Weights of a small transformer language model.
Size: 8 layers, 8 heads of 96 (4 for keys and values), vocabulary 16576.
Architecture: biases, untied embeddings.
Training: 1179M tokens, 8996 steps.
MLP neurons of a small language model. Each row is named by its layer, matrix (gate and up: input weights) and neuron, and shows model dimensions 32-223. Each number is 500 + 40 x the weight over its row's rms, rounded and kept within 0 to 999. Numbers have three digits each. A neuron's up and down rows have the sign that makes its largest values positive.
After each neuron's rows, "fires on" lists the tokens most often at its 100 highest values on Wikipedia text that the model never trained on. A number after a token or word is its count.

L4.gate235:449450496469467505545574395522532519476494507505522460576568557481491567472461432585520544601535407519506483565491528520448485467522523463546480535569495512543500587509515491512451512451451528461459570532553529504485517498470449503520474495567479469492536490546529513496470500460428481506484593473545520447480453500517529542475486449491454545466485453520517557425498565528505592507433432480521567477615573485551499461493514524457486406522515566526523513486531526496477514519471520499558496393502558619538528434475469483473473459453581487464495402490525546590487539526505490476
L4.up235:458562445501522541491468538466490486503473536524495461551504453536570445443503444457497530497449510493543444504516545535457454480488486480516464489475468390487452492465510534559491555488460504476488481448501574456543469559471472538507611457495470517562437430503483555479454465466475450447418525489498456459488503479484523431562544495482506445505513471508424541529496498521607473446503572535422557496410475514477462533487476534490513558491479534487556472575474515593506535501478544483470555517544521552486532505490512469465491416425507485513492492458502511504475499428415457546
fires on: ")" 19, " | " 13, " A" 12, "|  | " 5, " " 5, ", " 4

L4.gate1065:523480436527532502534461550506458513482576472440517536473566505552555452493470582447449557477531502516484562442484523439447484487466450467565457491375498536500493455466550487485456476524530476518541453554449582560512453491531493540447497529567534433525483509449518500442501499506469437434514468472472533562494467513511550531427522546468471488618467443407495411464551465535432593533515473468599475572473544463540560511518535498536541452478519514510528544398515508500491489534484526500533499528462533523527566516487501451586439492536494471444504442537514527489561518455538522500
L4.up1065:556581479509429511550537514447469449540466519470438533471518511501442516494500558456527618530531515518483422521430468440498561472450491511552406506512501430556479463497567462503488462466517533438478467498564459436520508501547474517532528449437551425470473476471544500576524502487459476511532535473539493512573501487472439516492502360576482474477448400543554469428528450528479532483530559521516463475479479532536466534531487462490535502522430461458517533462401537487556534492544523574494472539480507493472485459441523509491521543513498421499519474527472498564522509414511441507
fires on: "==" 43, " ==" 15, " ===" 10, "s==" 5, "===" 4, "\n" 4

L4.gate126:454515456516557537526490450398503554456555524562564525533535487499531549410555502460517462463421498379527537495423472545468428532567588430535484491503529537494491516455514547492451471534505493496518510496443526454496552412478498519518577530536464550509420429500556548559520530472527512475505460583523513508511497539482585503440544503533464478508545520439463521583416534521452520514422480528467515488487500523460450529507468495464551492488511427522504468474510451579540505543531526526499445487467464542515522507491489508508480448495511469474500484544480465536482399514585572544
L4.up126:486529488501447506481448454533453532536477492539518534501449496550531503524439554527507525434477481493508455487515493478511481462457482526515552435484499464570532527572511511540496559569465486461448461477509549580498493508533494494503457493566465486527497485513451521564514509535501475537494518560515519494486514449464448483452504531463482525463413564532491519581510426459534423492454493497420435517566488492523472470457537500437512523519515450465493517468545507541465514570498476433563554423487482465469450533506538524456504416465509469510507468452447455410504516457512503512
fires on: "2" 27, "| " 12, "\n" 10, " on" 7, " " 5

L4.gate416:472577536523597445494555498484450491506499569482453495494514545616536522445573485464511517490507480531474536499507381459418512483504521559532490498512487583406408456463469498483520501485475494545405494438513485526495527490483613533527441575572480458504434514554489519513522510533483524506463460506502515454499549498559579516475518500564455530521450522487476493511507488563480407510450483531458532538455498517472479467458490469499486524488446527453452500477457530506533536398461538500497427486488490497581508484471465456516450535474518490523505424494514579447605428539548514471
L4.up416:459572536481529517512507540437459465446488457584494470453508522480451553379587531459492448454477463531508465518484479510478525525405517456521456476473508504477528437479497479523479509519529499495460473515453504476517475473499503475464483482475524471392515509463455485490497514615522478487498436437468543459520445537521483530481550510402462489527583449532480505469445475570459488482456429403488449485510520530457497461538545459533567479513504566489518540464530538452561548459451525544450452535495524536541464455504517452501537544451519470431599499502526435588503497436493413505
fires on: "==" 20, "===" 19, " ===" 10, "==History==" 8, " ==" 5

L4.gate1734:563486463512526484463553454521457533456430450441528479506481511547502511529547489412450466517462475486497523497511454512524565491543521562458501513491557505549508509618525507431509521496546450552526545583563510515555506493500551533470509491515486532505522539538463519529481488533477428557501527448472483508486524484522506414432523547483508512525526476461519482506482454504549467456527433473583517534449550495510538593501565514488516502441515497506520475486543483530502551528485449513462557516412508396487483529426502499503539502487544458513488548541514456465484530459472505489
L4.up1734:558542500515526481478525539514507541488493457534499454625570462573461526495570537473484491439469543522431460474512461475501517476518523529493539510503530491504500468511474483512480518496464474512454524510492503507488468457489558500526472522542492542500526565475507449455498490516510523473475559529529578559538564505499429525476515474535533520445462462525472526560430473500538536492474510531450470509499519466552520536461524488537545522472449407521553530584545509447532498575546505445460479522504474641620414491495488476428494449465467510465562564436490425525479459444549489519
fires on: "\n\n" 39, "\n" 18

L4.gate569:486553458516484453558502511497502497488451558454423451492493486553515457467489471541515488552486536510485458505470508585510486460509563462525532472553496576474441514525446443509465477425582483534501495560477443449484538435483520525451471530561441447538460541436573475472547468505474479449455482506546554550520472511550471508504539509467560466625512431445538498501491497489483497469573483474477473515490555491508494451541522445498522531433459451538495516558433502496516500540480574492511533500463450530511509567567605488519556528503505456502516472508446484532458495470473471526
L4.up569:554492469546505539450530584475450499474505458443552427470477496520528443588511517395511555569545412490444469441546497491471449505419518488456461559523434509435495545588477444501515434532495465491458541558459529494492489467511430462434548545542470484486406483539491405465528532561543522466453493531497518445490522542567526467523489479540414506535491545481540529506460427451533411485502496463565490498453453522478511503458477488494481507447522491447470440497509538478449532490541507472476473519525503487474436537459506465483491458502454489482443499473436398539452526558531544493
fires on: "\n\n" 36, "\n" 27, " M" 13

L4.gate649:464488472506526560467455441542528575514510455512493487525498572467468473533545541459496553463499480466464506507488447523471471495431437450511510498492473549514485457494569470469487484552506477507537452571469522590494506425431512563524452515538438471471494462468494561516477476488479494449456529447522505506464500464506542529495433466467532421563529486490465548505469516519437568467459503466488459457478464509525502521482500436495452499491540470585462446503521522462464498496476506533536549485504535455493514512534475495499537470390444505501466502508545526559482553484502598469
L4.up649:444513457509569497442550478477513503514479500493449500477488412560508474477490519514525481442510445449514463515533472575447493556441459516562442493551481487476519465433483502516564545522494475486509478513447430551489508454490448523480449557495515484515502496494552548511573468538460550502516544543490456465440569500416474450558555512517428465618516490440453546524433507453492545513535486484479502471446470515466525458491447562542460530457491441586523488456488549553442476493514510436407530450435481455561569534477443424523489499563525530530466494497483462516559541452528422481
fires on: "\n" 44, " =" 12, " in the" 6

L4.gate443:481505557573504539502523416518486498515449555477509447464563450477477505483525466510533546518543461484500460515452456540500459483521475542492465547467532533571533492448469579478529483551489467482503485431621440559490487466450424512493508476533468524404490462439526513513442490552513573517499535537469509538518481487607505544456477466463494491501473463502451498452531507512548527432438502538461473458536502542469516505489535503517523526458511463579491472584537513496469551507537488550536487563580471567529444507456478508471554512512487538516530530474549438505498505546597444550
L4.up443:508449502451479537497488525522477559497494462504548548483504514461532507506477539488461487464572518483452504505478506503489482525539528464501503489532555516455439463425474625503504531491481505448551529440527529519436497515517468511555502516537400527544512524495488482496530490524554547457555454562474512379562452483527499552515557497478540470490495504504458542483489514549550519495482513518469509467555438517505490473509501570518484532448487442530492514522485556464412469487467372471507508523448476458530459542461426486530513466465464557537470449573421547480497556441481503564
fires on: " | " 66, "2" 7, "4" 5, "| " 4

L4.gate499:525520527467529513478492476442482510515500467447484493511429463427494524566523543510600498550452481546541562546450456451502563494558537510570523533543500578526513422501498534574500513462510496483510511465515513504549543572467497606504565532550464528451464514505539466490491458510518491458537541577513564468521434478491516519556559535530547516616484528504520485514446532472504528480499535519473477434454485492526532560526558533526455488514493480508562508474478465471515573408505499542509438575447466501535553551462449511543450549419506425509522520503449470500513509510466513488
L4.up499:467602577599527500468461443490401514480498544511433513567474596484535472511535479613455480435471571541497564554553483466520458442548569497520478498544466511470502387517470531476545480509555464518495474514548527566462522486496461487431499544420499509508515520577478508527550520515610521579500590586517475437577435469564454505488541487563498496502523491509489541480476447596500437465489449476480549509472539519485547600501500464488435486556512510474512484500485497490457569462501551494500525545471505425506589522495472466526514494527531563550476480467457487545519543528524533495
fires on: ", and" 19, "\n" 13, " and" 7, "-" 6, ")," 5, " of" 4

L4.gate1466:500608476509493563488543472474495537474495529509501447544500468420452550439470517472532477492462477427513489539506532484467550554496485526434459539567505581582471422535518498524514484575482506487489514522565467443527445520487525532509473453512542447531497443495522415413563462529459499517487483517529594558476511466482544552469479502483508524486473345497484504517466519515533500512508473514544467495529443533466522528517496454595468547498493465522554448478535486449459511494522571454429497522440450505503404481605412521456430474410584424524551499515592479507502543484463535489
L4.up1466:408528515521513494560551537538461552535575481478505510521543533559551499487515517451472520405493529522487461508541453522509440445492441518605484479497435482563494504487451560519465499509538521515521397469540490523490455484503480557437555510481510518478543552486531442512468504574449546523456460498493562492450520553543532540556436505513470428511491393497497582505488467429537629495508510540528501439521614495476535470440509493534500537562526495469540526539543484465471566449486498490441568515470540509372454514491547502470527427532510483513523494551506500499559422504486508467
fires on: "\n" 84, "| " 6

L4.gate959:513501506577509491467441554534517478495502473459490501476503501424492432491458503520404523529565495485576520510598513459523481476475521484455510505463545514489478436556539475460477553499476576522515503537453507500535461561543526478465472473483452482515508468542506494458532504467551424542473480453499512458483510455432483588585451540541462511512527483463522475483468472448525513491506456470575506484481532459520393466567433493497530459448448497542444543476449483510517475474398499453506437534514504458453514515525509513518458504399492460405525497518466532493535425468558518439
L4.up959:582490489522475504525530498485497469458504540512554436495501541501548553433496436482449566524460511510420555476460485484511551510519519467528546499478547457472527527519498512489414550450567490567576487600482489523536523447467514505511517553542511546570427501489503526456500512433507496559543503481439527500492511451496492479498534510576482427514474477448531464472475530479533507460588506501525489529475528480475538452544537448518556515533407467516565489454442456528538484476541414516524507460551499563443504447475522480461485479422469477459536452476464527529414493541480524544
fires on: "-" 17, "==" 16, " (" 13, " ==" 7, "," 7, ", " 5

L4.gate161:556481483489474472491497496496573495476527439511500545547453530562540554425470505466545550548523454537497516535539491517515535518515454581527445487494452498560408510455476482536445512541410541523447428534560529424469487541446511592507480469489548426431533464473565457516555496509523496497520542485555511542484457505493545465456526508484443507481452494453542469490515494518505492424507503592474454527505528526576471466389490480597499440528486504527499490458505514475504425501532549516440519455488528475502470547457486410464540524525530463558466502502509427481485523437477498513
L4.up161:509545612499535515482498423450551459528510438531551496519501477553495553613502550502528486456488501528496441467465485538537526513449486513457450549484449454502453622647502449455515483483519483463457530508535447534487505368493506489464444461526468450498552514500539506465553517468445549478515502502593498530506500608476451496555474579515491432489400462438504540493444494535508507505564510587451492570546516500564507504458487462544469523576494504510494435517572487505502474518474502479519527479471422553543555404508427433473483463501523522515511533452493473549448535517502492477
fires on: "\n" 40, ")" 13, " (born " 5, " – " 5

L4.gate348:496507458468504446486487525469505432515522574484488520510441459504544493422451517527480548514471506440541479469521420540451514431433424531496480425567529537516543476489508520471532539551494466533568513479458496525511516485516517489468519499457519442531456494438511447421497464526425446513577505540573456525554565532461467470524430438514532517466524477463456500537491504459501494565510541469499449394507497482555446502489456531521369534495531524510561527495519497400435467556436511511508473546539534537476537477481427554564460449458490479492486488589542451443472486500476492472
L4.up348:459464511490496476487480433504429473551451558498526495497384518509538432519586579461480545549538537516520567486523506475568517507538535447515519448521502526502493535510538508559495524473475578505499438469520493450503491437490576469516514448517508429451551581544543433483479554482550498468479476463502572441506501517509528496483485546535563441510478496524462471461508442480513475534448523514429579543490478496477549493538459619426505460429433485549455459516575523501443512523493555464438470456518502478517496533513492567499513467547534518537520522593477469512516475519507524507
fires on: "\n" 17, "\n\n" 13, " and" 11, " the" 6, " as" 5

L4.gate139:514562503430512532495482482506484509540556521483513478492459529544484441561464551494484537535473557479457586551462448454521481542455482457456458503477513510456541567471507427468465525523524587482545507548505454473516533454487481573481495416497495444525505514472488426498545501498473489490460521529484516492490530480540476462441555548508499481485492456543491546525481543497427501498542521517540529481522520561535570439467523530501487530437479424547509524490489475463514503496511539506510468485481485539505523463495541555434499487505520459512497487486534453462513551504575432528
L4.up139:474451482516431473506537508498437439532465475539562467475472486524545474442533446500523527484493499496500471572449464494471488454495531504472385533426478502429546430461451510497520479525510500423485523485529492533530556491494503487525465598468509485551440523528437500432474480513600430422443446488482532439509538503475456486501461516463450529441470452489460513413502462470489538500494506463570439478552523474521547503513479482480503462477507417509509503433520476515539516516505443482501537478483477552495491496522485489508589497452542489548454450503480563457511641495495492540
fires on: "\n" 73, "\n\n" 4

L4.gate512:486530500438479514481551560506549514470475506484472422542474543492477484567485449484475456407446544519566489535529500474458556447468562473499545463505514531551458513454497469487512394487517499530456459457555536465544540504493534557472551521563467572465504497441539414497552438441519490537463537536505483453442495531579470435535490530471523536463445423439507525570465467484495548496430532539511546505508523454442457500544569470498525507465493548475514485501469517453497498498438442497534527549455443496510486505550496510555507440510526574460484534485520507555441496529427463401
L4.up512:535494473418454539450531559510473456557467483517466493521476519434503504448465436485480491469547496438499529441514564486497449419542563484505442455461435494505548453462550467543471528538451448418498582466469458456502523554456464534490578514566454475460467451497499557534444481498513608480483466552517481567501532497457529573482528488445522477518501544434438512453490533486538526466450510553479486487527484435522508548515471522447435487503443525462513486474458452540461516488468488473491441467578497478487452439555460478518482530468512485502482495566533438501469487436524502482
fires on: "×" 16, "." 13, ", " 8, "000" 5, ")" 4, " in" 4